{"n_layer": 26, "d_model": 256, "tie_embeddings": true, "init_std_up": 0.0312, "lr": 0.00898, "lr_mult_up": 0.85, "warmup_steps": 200, "decay_shape": "linear", "batch_tokens": [16384, 32768, 65536], "doc_mask": true}
MLP neurons of a small language model. Each row is named by its layer, matrix (up: input weights) and neuron, and shows model dimensions 0-191. Each number is 500 + 25 x the weight over its row's rms, rounded and kept within 0 to 999. Numbers have three digits each.
After each neuron's rows, "fires in" lists the words (lower case) most often at its 100 highest values on Wikipedia text that the model never trained on.

L7.up100:483470506467558549493489511511497472486475482497491504493497487511443474516524531499532509549475442510495543458518456484525489511523479483499499502483489535482487500550509526498502529519467543521499488478495497494530501529471467498515491513510472477504481494460523496517476460530504515474504503500490473513488477528499510488542520510518509567514502510512533434520475508460508542501502508501547520515477479469493471477442557471521439518460519484493492537488523459506495495536499488433492479542442535507507472503496488468503510487480486474481459490489478514523518517491508517514
fires in: "world", "land", "metres", "iridescens", "rapid"

L3.up751:459512515484466497504520559507460506500485530486502496474459480461493496475511540524512501494481497470506527473509471519494506503472494537450487506538502497509535547488550461540447514509503546484514527520502505495501505498460514502487470470515523511518513482494508494465475491507469464516447527480456467540525503452530492499484513515527534512501495456522483491521503560475511488552504483492492511495464483487457512504486476504533507456497461514470529483498505526503524456531544513505501544494515508515465501483508521501475510462498491487499493521531506472542526493529499475502
fires in: "record", "recorded", "records", "according", "recently", "centre"

L3.up594:494489545489516506541486488514496493488446506434507462513495483537545494516485509529475516481517490463493461505483491497476492487505487525501511488508483545475488497523516517502482517522541508526490473458505489527495474530524467513497503496473557506524505472528549514454467432522514480492492535539493498520476497511489505511438486533496502465518513521479521521479449482481494504497525516504522523503519529463506491488470485471495437478521501498464566507515523455485466512479509505516532505551513512522486502524493499477449481487486484496500477505519473488543489489463495474523
fires in: "series", "species", "stage", "age", "skies", "personal"

L3.up495:535480489483512472546512459479518496491505487508502453455491521519527549467549484498521564528507479465482481472532490444511495504515527520537554479501475527465487487491468428514520462466493510460557507482490514486461508483511492480542525553512495519515475467531511459464464498540524453488499478485495485556481460498467554479509518523530536514472508492505476472489513540504476524492512474503432507488498512492555478525471524505493492491476529526508557499503506547520526506484465509509516502477489495510524523514503494502523516474509508520519542488543484494505466515525472491509
fires in: "family", "named", "games", "team", "renamed"

L21.up186:472499491585526491488504506496502533515475477480479492476489498479451512509503528543503500460505464481543499490500543470497498498480465488520508493489512513506516493536460481494524526511495519509505505544514536496491498504519520476547473525531492550489503527443466474490541474497493517503500498519499439479526487524502518501484482474522492567469494486520469454492525462487485516467520476497497544495532520516489464456493492487525477488486473472503506517473547530506464512465531472507485506497479487462583503484522502501473471509479526518508515518509483443487482506530495494536
fires in: "had", "has"

L4.up669:546507471508533486526492494493486577522533490503455529509504482469474497541539505513496541490538503493532540503528479485484476507499534516546524455482456504481456520505517531500514524514508488491478534520485531491526514478468499494510532516538481428511489543503549535495508488519494510511531466535476496516489477506462531511495503525520477480511483488532489521514497461475495523509505485484472497483513530473539448515506547504497458495519489452516508524481483456471482543512564467493517495509506487531480531513540459542460485496482514492511430477491510494491503478507459460440
fires in: "has", "season", "sarasota"

L7.up524:499489507493454507508523462523556519525494501451446501534451508513503481470522484492483454497454526465446523517497541482511477490511482501505513469496503457489483436501468516449519521523513488564504481500494572460499480502534489529515485494511504516488491539499533505511526502492509490488503496523470525467461507463499530512558506512541501474483507583497450481493493482490504484528520473546525523503510508494502466487489506494470491489518528443526545492501475559511511499483467457497477494544498488517500486481487508468548490546498479499519507456506534492511534473503518497527
fires in: "in", "xxiii", "series", "service", "it", "international"

L3.up981:542495503496526477484518505540523478495494487537493533460515512458447509489485537466470512517490456511504492490478562499489483538514448502566491498506482473510502516495470467515543490513476458516507485524520537492515464453458543530490558514479514531505492509511509502508537459510495480493509509472484479522482484558554508575513521512503488506507511527539511513514530493450465507488528485502522529489484483468500470497504523532450506501492506503531455534515486485521496504497501487485510490503510421491533525476510503535500479517498491535468478491471491492472493463497489521474
fires in: "november", "september", "management", "democratic", "democrats", "assembly"

L7.up506:480487529496552501519545464495504503530500523478504477528536522496480486478529487489534524492482440543513470502466516509505464526548483496464482509466521510477464516496498488531497506494480511505463455483499516468546529478539492515469505517516523519549503530470503510513468459478441469462532518516492540491505504475497502518489454549529509509469470478479481524511489489513440518492465539517461504513499478466504511509490496444461506479499481539466483497468485519515444502502496482471536499514503455499536493474504515544524485498520516487498514483520495506508511495488502507486
fires in: "september", "20", "built", "saint", "2018"

L4.up148:470510476478470417467515491501505514520481451507534489474476492470467520463507508534513521499491494505491508474459542435507495494491503489531507456486486488511551518552486525487544510521485475492508494453523509575508450503486513490483474485457500497496509474489526519523548546512542481470511535522502545503548493487506505516480540488501550488467535528493507467487538502501486519457489495477537515527544522510466502532493481477502485457483508500528514521466533490466511516506485496465479514494507510511539533539477510515534503500486455467488516497506527493527523490492489516472
fires in: "were", "are", "view", "area", "was"

L19.up697:489462491507506508479490492500501530468470438492514482507480499509508510509480496537479462477528478502451483515507489522457497511499538502515509449487491494475514519500521501424548555474496518492473509524471507508470466492523469550474498530490454468462518522475500495480510536528531489542502504551487423479488513506491481546541490496508483500466479503503501480482447500485505531516491497485493505482492480501493458508496491537504522484475454530466521503503568470527460487477503491525503505519508506487513458469528472475512479516536491497549539496507479501506527525497487487474
fires in: "and", "only", "but"

L20.up737:494497527533485503514525511524536495500493510482505494481504475481506477483481541470509523510509498542433547502501485549489475493485485483536519477497456530478519502495490492492505492484484516461501496508524498485521525511533417518513489474501542509453519516494504555559547461500540470490508547484482492459479541507463513518488505473539469495497493512520521521554484486528449499476483472478478449548518461515496479505501519491535527494498480468490503502485515465553530511519536507516543491468509487506505447488487495537495512485507519460487530517498510510504531503493503489528
fires in: "league", "have", "lead", "least", "belfast", "left"

L7.up15:549499486476488493512489470472483470508468486492506478481485512517484461515495504512485447508494479550477459497501519482497480544508493487522467467470505506506508492508500534466474541493510487478497475484494502491531484491560496521526522514479508467521494540469454526481490514526474514488498477522493447468511517457486498488489482478467459558532545477504557459486478515504515446474458470491485540525506490532499492463489526518517506509480504501491477529536512528514473464521506541527519516498563486541487477496492532455506486519513451510487477483524541538501484546514522486505
fires in: "but", "built", "building", "between"